Weights of a small GPT-style language model, trained from scratch on English Wikipedia: no biases in attention or MLP.
MLP neurons of a small language model. Each row is named by its layer, matrix (gate and up: input weights) and neuron, and shows model dimensions 112-239. Each number is 500 + 50 x the weight over its row's rms, rounded and kept within 0 to 999. Numbers have three digits each. A neuron's up and down rows have the sign that makes its largest values positive.
After each neuron's rows, "fires after" lists the tokens most often just before its 100 highest values on Wikipedia text that the model never trained on.

L11.gate374:498564583470553612468514577543463559500501525501493575496532472538496554535564500413556498450447618433474576555522486549464425532505556501490549454580531402533539441436496415528529493390562439448557577533458432511480590496573591509468539534508578516553498503580487493500483457483505544581380494519434419467504485534555484507544523488546498514484489526587566554501463553443517435413449
L11.up374:539508476543529466522583492560561451519565555530520473530534581613444507471496483554544441485477461511478525443474458590524622499521438512481607520524473568449457528425531469446455500527459562519498388515501510555429483571512573581499506518485531548501464456550549389466496500471540474427475521487376435454440463455514541472500476479436520498568487551529484485531536582525437426374549
fires after: "-", " =", "="

L12.gate60:437516521584436475518495522506463524538470453556379513572556447506455416452566443467397443520548420467573416510456406445441446435482481551456500549563464485576542477572525543535562517581493435473494480453471491505423433436475474489525603487472528482444524523505518494480497529373451511552404409426396553538533479413507542437557513401542484559455383511459420472565415452472385463505493
L12.up60:554373525554489536557451487499518447505437468507467571449519523480522479470497522538551476505552542556426470499500583402498437482482513500453460577501486526409420546472540447459554485567450491477514484520496452433522572467515492538451508460546425398490485483387448491562492544444463448558508553624367454505481487547493600526471463539486485466539468401502457509422496543522548485506479
fires after: " on", ":", "On", " |", " On"

L11.gate459:523558564553595524534538529593427489498477496541513544493510445435477383481575491479451525512519494508567383589509475551474437483527456535452443549561417392544515534547587526476586424537459462449466395535413481603486438490477516461514586531454554482445458428580580574546403362449448533469508422494468531480544426471580517440507444510501472556567464475411544425517531599563523514538382
L11.up459:518464538559436487493527503469502481521468487511473474476428475489451384515558302557425397494467504528481478525497497492574469422452512524450407451472499486466515525529543454421501464478471328469481482496484538486498517471438472367528498522561527490490495533469492567563673566499416518528492490443521564497500470441501424460524513462503472441552512525468441509481535459421407458626543
fires after: " on", "On", " On", ":"

L6.gate215:684463462537481525421506501642440437517546492493484485474549522470493532492491575521492477474461490495613558506494547531511526497446533519495530428497489561482425443557521543502485536526550505535459411496501597526551590425480426454584474495508416507432519483543425529507557498483417506483475422501502512562518447435458508514514442659431538517569552547475469476513500424521551510498469
L6.up215:558478438507482573397542504442569496538452486546534425457485501452445438450480436536460485449428502600551500549547475553494533519398501483534450514487508460516392437504464514482451545502424507506441442439494550487491602510451403478477562601522444512509528430479550494440532515471488463494543485438612585459495353497520521512564477477521547536466585488547490467543562528479426498498474
fires after: ".", ","

L11.gate25:422512402493387519493587551511464569476433481424538440487497572511513534582460551590597569560489564537522425528442546495551388494504502503559518466475555434450506521556538541478458476551460528422567463505465472502464460439560484503550539527454516470473505481568452497456462367453504484646456501521526560507420453425553451488490473458441479489458509543558492486496538488477372499390431
L11.up25:454531476551445492553472455420496491395444445495548526499523442508455509443400537500475547534485578419549499408558457377443475482627470474509473457529533498572489439510524478598489569544437416538583533454449489465470464513464447583537559479546516506469553528423402473430497510541443529512593486469591381408421538396598508507454557546524500573491586543415526570545458511388571475503516
fires after: "\n\n"

L11.gate66:492521525565517488606668511514457506557520467501459542513466450607441416494568496533427397507512481496508504485551493577536533583426566483484490502520472479417569507518520451475496442571461447406549552408445473531612524523562415553465578642522540472524529462578564573500536447538436522537526507471525489541421485407485512547580491419622448468629491555476377502399479597512403500561444
L11.up66:586509511516521482533526507522475438488432514538464431498455437570432320456493408533425535537549506439507503479441511443468521447472554471410480512559494522526495510538506487476402457606457447489430443512387462493418467504571484555505475576472433492555481497481560502519578508497517549559523433421526468541536521505492480438447514604501408537520484499441462482464500587462462501524482
fires after: " on", "On", " On", ":", " October", " April"

L9.gate287:484468438541447521422507476571518592558502471523456446590495504487461418547586478417536531492437499559553453499471445586456470392569584466533492483513497505499483546510515455559445452447476490494509488431553618516501440519488470433558531563507564542524459508418490554542474609561543484483473556536501521507574546527493539462482404594536531537547556542427561522476544451482528548599464
L9.up287:466508444518488436478388460506508588459533552504504545451447403600487532565474501509530506581538584440537438476445541473537578557483455509503585481468468448520487544525533511480532536507540521588554540403452466461484506545495566556527497463578490483466456457450544513568534452497391524578596543560507476475515421523361450490495499477476529540514476480449483521531484529508441512374458
fires after: " the", " a", " his"

L10.gate502:438553529489552409527491549550556484426480464492433583553522488501458478518430521442513551534399485364552484537538469499478508401440467496506473444449522544463419539512530400463502533402525485543587489548497448529530569469503476463542541436457516382546521617543583598574464476571483530478473539485537490522546537494536532578434534520540384469608463565440428513532500569476474391591534
L10.up502:563464538501497453505491550522423577575558505475560457554512439501528542413488386463379603542431521483507574490580479494523473531536411537475487462493500540469540482536499496516437554494538412489474472567464506426462536534487519433509587545502505517645443473463534441435548518563434461523465469433462565540516479499486519518478554437535468515592514576571456473530532498489510392523575
fires after: " on", " On", " |", "On", " total"

L9.gate289:580511587464505473514627505449525477509441566507511557488528568446489537478432574503570532524525459485482469488549512536461456463440481460488600544482564488506515533432532491496567538472411482479604461467545530542542563457547473516516525642453472497331497557466529439515535437411512439537496514514510435509489417494529403518517455502520551474510557431514502489514486460485442517466442
L9.up289:510525527457407442450505472479495557544562465495491425489506464541392486421505470502556525594581575559455442480456437485493507523601548420551541494505511465470576550479515528485604495474563487445550550565454591460481537523520507486405501488624552526407563485565501550443429475524573481539459415595506569496484551488473547451498411511512472551464438526547529549562538515520498466549474
fires after: ":", "′", ".", "="

L3.gate267:467413465491541521522418560529404456384569572515490482485461519521599503480472496471445371406497427561486555475546471505575530510384547517554538509517467580425441408468506440504459517521471520462506557554430586508512440585476559479565542552528495457497447426466505528477518621583526470462439570464446449494488479417568488531588497498484460633455578595559427451558431547562503575461545
L3.up267:499589486538544485497515381489476387514447496489405541540469422514468512592514398384481444501462518484513498547553520511453519533397586464556510439520500461379462580522414455469537543490529496461536471486380518513536525473487486510521460552546499498502466459519571534518466522616454561548534405534491509569509465557638480536532439496467394600592445424490528504492528508536494491506432
fires after: " (", "–", "-", " folk", "°"

L11.gate11:587504458555392551497511508514512452448494441564544503587557452532464607590532570387582432412513439554549488581586439589474517491539537584437501487496512462471549489470427577504494483471397488420584508394557524536446496541496533563438449510527479472538536551544452538502390375575583550534476420620482467481521434538549565541483490533462478491520487530545514403480449481557499524545401
L11.up11:432445558465546558559531484488490469540403423432490445464490526516477509611496507455511478507492558480467473581535535567498524497572460532560463459517528484520559400448410513493547452577451609442474461427563431451439501454513488500603483567418542566547412454441490578409462470528569369514429448564537480513494406509626518520538493599520405460457498547548572466506485499423514462521453
fires after: "=", " =", " in", ","

L4.gate302:455550514466533525517535535583544540455550525567492518487421538539424460499494415445460503636469496475424585438536491603490490475524465545596542454486501449440461511539459525541469512465578459522510461585465567403451500483379461435512397594429601459404458437471486521498585558468464436456531543502474469464515542500458501499516502556413514404539484471531484548528513474442442454416484
L4.up302:410503421584438526440461556479423439501574563532498441478496506449463420525456501469542552521501603507465453447495595475392490462464543504460531408526477559422464527541428446576558525430524481566430418513520498488445446472470503437487477535513503575440565547472395481455461416507431485525513464549423473464480482518542455563448579564420561434512550601468503581557574518515452584455475
fires after: " the", " a", " its", " his", ","

L6.gate125:472532470494470520457596441500583547483457500540573521481585425489440457413376533501417498521516491439508506508559506465546464509549432507557503559424559535461597469456508531534546564487435467452432519428516487422492548539441433477512518460479447417455498496520455484423533474558544483566547507413500531498426444541433497481437522425525412440470434550583502462577532552471508540484585
L6.up125:464448533571577418579495576483563533456484438461499504490488497443509618460466587486574488496515518492522453525543524507557563506490576560513509464546507384456516541441502449580524499545499575493430444518461598553438494491510443565462534475601533432520436521504448450419545473439490537453515535473517458525477505415569496406441447465536475510562517507490540585568442521525507419473407
fires after: " |", "\n\n", "go", " Yu"

L4.gate417:464540393455485562470548500471462522533517456511480526475504474479534500465521527558573441430533418431425480617474477420438460544524505482491542495401462509479568420467579572460501482560459553588494581496492537605496513569528562530490527432468602486426490469503578464456482482421477531469563455541524523457488524543467489472556389494501501519583521507528399446579517490494628409474569
L4.up417:432599444466558502542461620505468558441470545514523523459568497449506531488566470440573543579539437591484544525527491536469546543515550436552481451541460524496570478542591448498533497480507469524507542411550521567419523637556470525446417513478503506579545476436465503513509527319591515505439474541539578519531483492587467542472535486498522527468525585370436504534603443516538481482467
fires after: "|", " Sun"

L6.gate152:484493478477522535516474598457595516396541528515497537439523474419497416489629510479520528506469497517533438512489459597514551377470552547550431449424618439435569517550529588498443475463480446601532475444435460462484517555466466414483533505432519415474569505556470477524503491554517508543521529444557496530539437532464464498480433503392437551409461508426523494445481622511520455488510
L6.up152:616461504570453478585456544437485532498480507489494507491460535513412503465559488473435551553438585454452483487425468496475518572522549404496477599595548504432451531452570376413485500595500608417489439449529514521539526566555537554529538429463456496468545551546419446557441521498472411465482492464596562458491560460431504442520536546505491531501402487489461577575539598525461463546530
fires after: " (", "-", " an", " \"", " the", " co"

L3.gate429:428510523426501469529474555389533422516597478556523545450549408498466596416501503531462464568499451465563529578546564484505530487425529391564538503432547439545501512507490537384557468570444503393536587463487459554498472545442496522514479585475556503470565535453401532488443573511465449455494523504437412428442509553473564484449480544540414535520550578513434480493467507421515503425514
L3.up429:471442574456478550477451472478494570556556650459574489416503472496568432487510529477553461517442510396360503557545544520519558453496594478542442546492584441577594455446613506526507595539489435547601442499527516498541460492476463460594551554471577475528472470553463428445548518554485516412452425383451412412463478467531448468505436502544508488520459497475454505495473489612532503436458
fires after: " |", "|", " Jo", " M", "G", " D"

L10.gate144:497576491592541509480428519405584466526479500628599459521548466507499473497439491491557428527400483527487475536474557483455506494383505507460481532523539453464582515406500493536550618504532537483545410590455542461574489507593440456559541422418459580485520472403481499507590505450470521450574403454569545496475473524462565440552529491435409494521542516523468591548451541493509581465480
L10.up144:527522535531485390563518474476544447532476511416414481517475495492494427530553498473469576576558606473474525465499528474480456516427557547414456546450494484495499409476438536486600514547550500446563485472480602480524481533628449527538515572578446481509417515478474466483429491470443462463552400562503515539461439543483541505498588535526601394621515544451408456500504546450479528513547
fires after: " on", "On", " On"

L12.gate193:477504488452425412570623502515457542642433461434523443530517503491531592443560489532501518496487478517522505480474571466520437479543536484549574454466525530493539475427584504449426525520573511388432447546502521509478538509467571538443531580566566516471548542572548520582605558433541480489434471588499461501502471436553501404513481467419474472524441467519547553458459502539483431556483
L12.up193:535445510519542405484528495552559567527566533494478590530533561507450472455510543527558520540545503466523524488519450535549543491415529484532539536448443532483552515505443497528518492393456515422417409463557533464494405544516510517595496499526477482462591486491526518435447536455498447492520473485481514448417471403560430441509556506487495420604496502518486483580492550562438496521468
fires after: " |", "|", " (", ",", "–"

L10.gate195:520528439544483514575548436546500520550439521589488509397506441558459550459573486536585473488484531524537489513469566561497484500572483459514507501419515509499439497543441353504490504482386558512479388542517491559472545459472483503457504557483541499525555400484535511487576523478440441519523513517491366464580534513507575514494486449527582489515480502569487424544554548548525575598500
L10.up195:416444553511555476542588551499463541481406494548494430377536567505507526473499440502474492456472367497580453595511532433509522578496500427508481464520453498459487545437534535506524522504543493588494457509496442502446543518519529544527585365482504478533529462408500588494511463467419507503475551509569499540421489517429400500454531500528552602555499586470554519538513425460566569466536
fires after: "-", " Ref", " Nur", " went", " U"

L9.gate71:470452524543532515504499479470443503394442453526544492464464452543472473485541445399510488636359544469478553441478493444413530458565531495525576475487484456505468522444499508491582502541489558598555499588476541432509563552504525523444548515506596613495639488463541543507491501569492408517479621545542464589543506507445479576493447571503416538546487527559512541535439486493483503566530
L9.up71:553521512522450472477489501501519588491504487547576565548422422443527503537476447537558452429499546452460435531466532437485534455526483466488535470572495382484477417583581434544541482570493610595497406502469526446512516550452542476530475511449598487478493474588456499487496576442527526503552569588499548503410597471439597432421464517509456428511422539460466417482486415531466589544509
fires after: " the", "s", " his", " The", " an"

L11.gate257:509561525500451502497471506496510440547434490522502482536528529563529474466530510505463453435537462416485508396585504501457511526494471568446494500406493417445409523552414429454564520505488527470530571471520454488553457603450525551502565461495503436556450474581509479448360485561510503522484568464491426426397422451491514477464533539480428393475503537415455545570513489456459523463518
L11.up257:495478492461404495462469522563381474482625488518494395458576465429533531547441504606526610420502481451443483550513439513493551498595474492365507517516635495574499485597498480433472424472462605546470558520471504558465493490499510517465541517493470545559555517544456543522495513466610561345492539457494531550523516473468564454497553559493487531546531459523518553474487614443487528530493
fires after: "-", " al", " Al"

L4.gate100:471483557488600486488421586521467413490533469451528468489510438496375502419548463529536465458534510428433490463544507453445436449539505568549613483564535534542433507503427542448528388469522524443554455599530567496446543465443435519450531525449491527485475499440459603437547551519381555492546524517406395539462473547446520574481506554518514477525542428463441552468531584464554519444559
L4.up100:417501384481535512431489567464464619575522507538486542482534495471477573510499479545543485544467427539507514596548490491577469456413529520497517468521481388523502538563505516454575441555470558545476524559612511522527604484549431515441529521490510504489497421445559603472462527501492492510483488457550469551554440515509509527468502499447512503501494499615514550563616468471483458413543
fires after: "-"

L13.gate17:563564499457430501430561464508499533590520356442518501516436409597502485527552435563505419526427527527489551498522420528528479476496525425526556471537605462500361502529538530492389492573544447568448516485444475472410518575434544565468550583476512423522457501469569569560538533490519556526578467509419531403471549509434554500549495538493356482469495552530491608436552532418499513521417
L13.up17:516518555485521527441555473523464450560461531499487501488563549406486443475444425525516444518425455563616535459503512472451493482417504575509497522534599433468508568396468449461608532577524536542441564489466483562553352465483556526498503536503469509530477508471484528513478515442568492563458506428403467547501501447513473540480405410510501484598508597551458421469510531460492549421450
fires after: ",", " (", "s", " the", " a"

L13.gate444:488554561499520557487401335563539554541527530565509434535498570559524547409423483500434478432520509542531435493430482479427494572463531438477554537478548456433490500384468417479546594448540464523566477465405502539507579389504475486600495451577525485498483464445465538479528519497494421513391563539486485524385413537576528575502476456561519462399477536480579469447506501463448515486461
L13.up444:457470435477458539447450476505505495443546424500372440467410516448565510478496528457483580483475378477433476525494481460485447361476540563418481492579527474477446508359467513563502454469538545529397475513592517477414545554398535537535517480600536436533571417561490458453457415524473517523496567570533450478503500494565562437471450449467395505433531485533480500597519556526548476604544
fires after: "=", "-", "\n", "″", " |"

L3.gate311:472446434555558431543455418464439499532577555533407482346521490553529457443517511525554590492518468450430521449352489483483512421466454514511420465500522543538584491460509503476579543489530476355500555484581511485523516528519479544610434490534538492512458465568538444444493429427458514538554519420539493524558424499468492570432425502488419472548478484495413427496429464489431488469490
L3.up311:498588502531481497484539563523475523557485569565487444416449523539483471507467496476515501534443464463502532598451501433451513588402500569540409507476425537471432515438489430507511517484507537443504562397571446514462579505500457396563428404512541411452434495423515510464518437487476490526495447412533547467500447418494502542436436559491452489516565544436470475515492525543523440445478
fires after: "|"

L11.gate278:446436365498521592503481556582497468489420559465475494538515569526496455532549515529490420564484573503447452398440495525514532588427504452458543381480445551526506578520526449498493584405490560475446459512493649495524420398482477504520417551543545452457465544486524519421521470524480464548546470533529446507502462525616463471519465395495561427535474499365524495430590425481519531482487
L11.up278:503544486397561412481511587455572556532589511519371526530495433476444429477554604498436498469509449574498498504436519565529553538524487493507490512527569660535415599423437491459470514543466485527498422643473523496563425440479463529474500471451542526510515481469566506405490560478508578438465447419497574488586498550519469518503400533583492445506529517431481503517619540485529518515449
fires after: " the", " of", " is", ",", " first"

L2.gate102:495382603482541440457452410508448458471526562401349510523486538429427553507486426406435434538510520509541541418548490673566499596426408517462489459545484504503529488571487510597586488534618523548501451510519507498519482528515510533537454508506520505606490500469487443509537563505482516514575480590507463489461507523487449483582500431473386509449484512508494463579487455524470531492498
L2.up102:470459566437509563442465538492472417520530626539510494473533500521406622477535473491453531574449519554555519524511543507515459564510487557509513464553464495444460490533536514431490594415573501486520475562504542545380549470596617556541551604491501460482559516452522520476504510527413490516529622465420441478509514561533452437545546490459473573507530451533514549449543564517459424576611
fires after: "{", "–", " (", "\n", "/", " |"

L13.gate456:544519417524406474483498499581540509499549459480551527528555491538521460510496490457475421497479460560557490447546475516523556468559472469535490478511525469489539509452406463509503516481488566500510548428531458439414505536401542504544490575497569408456514498462460516509490485421483432492521521528443548386489531499540525507539460459434442473570514572484549431571454493400518540437470
L13.up456:421516514426382458462439554536563519497487448407550398528517512479517542536463509435452491560476412471471491530588426518499557582559509461593470410447611473575581456487465512402573486498506553458501523472491498479535540543568499489520449451479530501457487539487483527496487448528523425468413475529506429487395439480496473495422449638453487452500480504536483479543425411454526501426540
fires after: "="

L10.gate291:546524506520491478527433457509496471500480508447603517454484443464527579481503526521431461601484572612489467572535496409507455495484486449467507476398488546561516583503551533410495489471412474446450428415549466528441589499530502504484540525579411566493488497540622429516527504460437541462469466513497518460408532418524491503450443548445554573512515626542469574485483540443570463504367
L10.up291:505580540556591408558517423542437436536442556483530470504513501571614519671474395532531575494460520403443477486459506536486509413496556578466516484475504525552588496468429463560577444474539588599575580527437555603458502454468482528570450439560479576525407445532492571537570470408455510479530448475455532553480443483475470578524453472522460448516559478534440496412440466540502506550557
fires after: " of", " to", " in", " Romania", " on"

L6.gate341:495441513486526479522499574535453480514470389563492457542529464527555479442448420518438469442600449532429439503524494487576525613471493491470441583424404505479440407575562525487480491486406533440522560596556494451557473592452620405442443571464518472552447549543567448586427535498529562473498471488528503525474440429520487445471505498428491511555395561479490547453487602478428553462395
L6.up341:550394519501441428601455508479530600548482480500551604535581557500545500511561486434464602512519451510457402570562507417483497615517539482484475547402420530450469495590505506471479477483531454572523505552493444584508481483476495447525493458488424480450413442450554498526502562397502506503540508466387419518562521443540535510589470529528508451540548472569574472559544527487481468587489
fires after: ".", " However", ",", " however", " that", " and"

L6.gate261:511550464422442540522482526513543457485461516495503484579471500459453538526428497507503524613417504446473399477472512498388552591488433593527498453504548461550561457409476536514617486518462419491605447449485523596451546589501497442456559528444498497523493509512494503399528496499451560550525536450482511419509506544442491491461473486569459548453426484454440398458387501458579547411545
L6.up261:490476453589477548448499463499620539508485578446466461499502465429445448502496497515517507420504430494418478582484490543550529541497527508557469534456481512551493509522492570461522509508562557546499564458443483545501550594475486532493466514549453563561500534490536636445544455597522496371521524478494471524476445483529562494481495434434520579517538594447512515443416455511488455493411
fires after: "'", "ax", "os", " ne"

L12.gate179:495558507420516563526486535519411512549556482520473528440536430541492462500466384476452541506475476501607412506472471582497424460448514565478511346447465584527544431512445477517400551525549522523510552582479515523471480518471437539516429523472480536404501602484544495509476522485464441578467476471549532558562382499498530430490504502494513491572525497524449474457477474546472524509599
L12.up179:441512444523509492465549468470489572538493576615513430359531516472510451553557583524524578505551479572587468462490531560495524502499535514522405448483415439571602592546376515509447480506483479539517526462454492520572471525517528552532412497471456561429477470480476604498448402572425458548524511489523508552408507527464383471539533531357499510512530517509517469490479484573501469470548
fires after: ".", ",", " in", " |", " of"

L3.gate215:492479510453463534486539478493453488500461486466439489542465493495497494432478493528531456531543477408477501432514526394411568431551452523502536558556429527495546483525488513549571490489438495516474514514503530492441447527495506520558442470436567603503522534388540431438481470400557516483490589492529497547389527492478439499491516560517483465526533439608446437473503492493432499438526
L3.up215:532537539455452440476575484415486449514420551604550474488408459555457494477548490544516468491565498458462521593474571511503512487520470482522476516596561583365584541465607524478571482489462553359576561469572458541494509511441439500405393495532529525482524412496548522507557454458575592485517553457447536583535495454524460442440499570524508509590518495455527491521468453515493527513488
fires after: "-", "|"

L11.gate63:458577423534503500497500571524466491454523500461552494444542452408563540445481550445541573528433538597552511498536479492348444460520588532457421532540477491481463502479472392452519499481501424511506473452573491509449501483558592554473439510539467546435583488428509476484535548497640443544500450511502529502516436449523526542502496481443501527528528454373524392522516515458460425506450
L11.up63:558544530538458483524561514505515525435539417479464461432465471481515461544518524423588465445411481472535493433587490459443481561532605444428520476498567463504483488431446426516592409564486485462565591551508501528522550442471480541472558575440414481587610553493409533535529469561492490558558538445458466573384450543562495490479442496537501526567511521424488424510464446482396500532533
fires after: "=", ":", " in"

L4.gate412:543505541429507545558375492499470520429482506447544551554523502521563400521528573477509444536509545458685447475506435510492467491530413499432522532535568477584497531503518567542481506483425505521415453471520496565482484552477550490561582472494484434487575542511423574485461449407548527488455575496465508501523548452539529647576478529547492548467434517461497474589357568478600536459498
L4.up412:591515477424548443492460545475460545498622491510464476632545548443566556539516556573498524489457429500461479612545495484446521546505536448466504526504553454512508534470615449583518510484434510441492536419408489557453514510521538524511469506434556501429464623478550414481550530402507530474527462518419541545442469430519508496511412533536571524564518447442542409437502456524470529437490
fires after: "=", " Su", " syn", "D", " Cl"

L6.gate190:465531504513505597547414447522533579521484467448464514620519551484552494512507574532495558498546500416466443530547653526536546424421447502594464511546548505412463440498560491516541437450532560514533516475442526549507541477558504579523545526497435506566516525468481534428524400475555469518570448547482506483531438482525552528513568473449464574550554453436524503541502551365442557588482
L6.up190:538499453509522508573471543534433484532513471516487506478467531458476498569458546525460548525449520475564413585499463498533477491518429455478563447553555488479525485602478524495491453449467419529487547457611427519530390580507506445428506624395477554581536413544486540549478425506519429440541552431486461495455501461521476403505542547521506528418522552580518573480452458571447547459522
fires after: " al", " non", " anti", " All", " Al"

L2.gate71:570444498503493436598427552503490491430502448404393423500483547526338497483421516562435591504459461414560470506491495514581549408513470506360465529503536564600587506473494428516488579544457487481411466533501515516447491515418451491491433538434567445571534483484416381526558480430504444452568500432477457442561437540468475409541500523483484569544542477520523494482491470512518538471571
L2.up71:493423485559471517533555491485515588452558486521474526407579427510412496512426472437482518489510491410460570569565536490461485412424490545505542569548531445550462442449509520521537582492465581470453520522541579612521487383504459533499547495504468475478544500507522435533528527446492486475487521451485509502386514477467440519486497455478518537472438458579529464588480523487531510498485
fires after: " |", "–", "|"

L11.gate241:488510592557532463497445480450374520415427499565494446502574508508475429471512430490481468554587377457590595522536463567502534517431491545555543464464496513493477521519482469450483458582399464483575538482506569468410453501454557579417464484591525464521610530580523483484510448458549490485470553491524498473456515553412489472504536441471475505569518522568425504455522481407422542494495
L11.up241:477514515441591384480470517384447491475535474357512382531410481525527431509544418481542512513490471459497591661501484553474474435484573498475543432554480437552444541468485448533529514425443494577504528524502502485402483564419562470567525449509419494510526383559544488586418472513434547516491509521544488515431499493462474400432515492543454512466481515508421499438610547462508408493536
fires after: " |", " on", " the", "On", " On"

L9.gate81:596479475488500464508477515511540518527438568512445418332529560514497555483542528517457492481499501528510495560485524548469424525449577503392530524561503529559489511502523538534472533481489526457531518464544535494487391503508499505540532454538528493485521470505524539529428470493433562434540576610564484499339485454481594488528586514491519521423520516468430476444492451434371428497468
L9.up81:507583467513480517560528473457519441464442599410563502512564587474601529453603475491496528518521429528483512420523515563532540496521478490443537493448409558456534524556586541617511554527485491474548527448452460498511451473522465469480449505513545458468538390517495500557510515580470618416594516525514451555448481393515568408484510530609461554474491440444478524552597385415516367551494
fires after: " was", " and", " It", " film", ",", " song"

L3.gate389:492530427463594536496446394519435510587428566564580482497466508500498560552514472593471475573561446474505511494483471572594527498513542493500515494531532561510490570512438382533574531481448479555608504483518486562522562531427550432467553564414495522433527503488573485516532507567424481517523485503520468534538448449548470478457570584433399379465463465562597569532473549542530488488459
L3.up389:460489449407497482424482524527426455585449519578562543470521493546420488562505481559490528509522407474518469448522487581552537511419602529524439508495481491468379549519444379503512445458486487478549470460467456455472465519472644456463512554477479619529489540483456504557521515584419538551526489502472447408523532436455501444528497578453472469472434505511532523429474552530517539432523
fires after: ",", " the", " New", " Ber", " of", "gan"

L9.gate421:454515543537464486461541490536401560437520514537576431401535444520506561549471454411516445473547577491515441431444503477478530505551557519499530422492433512487469525511487518433536552471464575450472445509561500515451554601664550562538571507469462554547483398474427464574395468443473551509466590473587504468504504443534388535465478537537451519420456435473468543573580516502527560518536
L9.up421:451487520500505539485568384523485485506543491629561408458541503479512504499541527498562509390590517588408519586456500482509610426537489458475521495423452551469486463356493494525500487571430476462465524450475531502503471550519507523473470516452432523457465466399398535458519478442525529514496579443461514491554487514431437498531525582475460432511516473557571452579534509530486469492559
fires after: "-", " al", " a", " the"

L12.gate331:565559482487497579550444540489524538441601507466499523398539504450535515523448510503524404586550546474563528514593526657561532498464520495495545479496517606432518479419560415545608542548553496532489537398561497494573464518452611523380495559468441435467535609486505557490593527540470473525509590463506453521577444448520546555488493477540435482510451510444491462500477469435512482515503
L12.up331:506559555489376610456506548507503530540524504567483557419477550491464486453544533498460381505490537506503496519517486568582482439374557492507455456559490583508544563478515486487477457464507547517506437472485501471560405645435504512532534444411497542555459522469427595587572470441497560418437502585505488536520525517489512521582540458521468462418578515526494583556560459519459467472452
fires after: " |", ":", "|", " -"

L10.gate248:522550475503529447457522509449485573415478553506414414530493446486480480573516526446497551515445450488521474621599535522493514508400525525433486522480507440554530481580564481532539511540570509529472482477499510382488539550516422534508582558525522466525465486512506507625511429494527477603554322504505476427494400447409404442546474493501446455522500510560520572514439562545505592427478
L10.up248:473536488393462437593550499534506457470527506445395492540522412544466437506578509518455529429414558540431467483477494414530434557499442504504437551454597526607444599534491483432592557544527535537582456515491443474446582438505546477466515497598460464424429522529456529550515483537518509513484556470451442410541528430459415485462563568516480563509509580463466611524573532423484571483488
fires after: " the", "s", " his", " a", "-", " and"

L10.gate132:521484516578555516575572620537457470554432444468483526459414511471375487581504592525509457504473525492463480478528534460473430508531592538566643500515454596450455473492370463462450559576460446430473438476532512484498529511523543473502538528435577561535533489543453574517539438487513564508439523527535492458576439411523551529567583496567555526440529571499432459449413563512388468536507
L10.up132:561540438478455560467542455559462488649453585519537404463512549605507524567485438432560521482530475436529557478503574511444500521498507439472516521497550514461568506407447470527473528504519510483480602427435593545468493550644465553517480517531594527576463463425548477500451558473480487426496576505445466483499541445494522497458571570495458390514498462602559431481449574427528429468555
fires after: "-"

L10.gate211:462448500451546570581538516469505592506473468522518464579488519486479468456437517498464504505521412445423560525510435498507516485608473567466538447546552482533377438498599545467530501540471568506520507505591548466547518490526541514472462562471562478475425404533577469443486391574535506560399436522435525434516560456579542506557573551480472503545499415434501469559593563480455484515416
L10.up211:588482454493440483546504515512529549573479511564451485565528543464604491538512520487502500486494473560544481614593521538525524478444638523513540474607592560553568518469389468616523417527485523496411536461499559489427496495536568531505596499473569634512555576522518528438451483489511418454458515581577438471583462451502469469448454490501437480570448494494461449463505492501587529526472
fires after: ".", ",", " (", "\n", "n", "\n\n"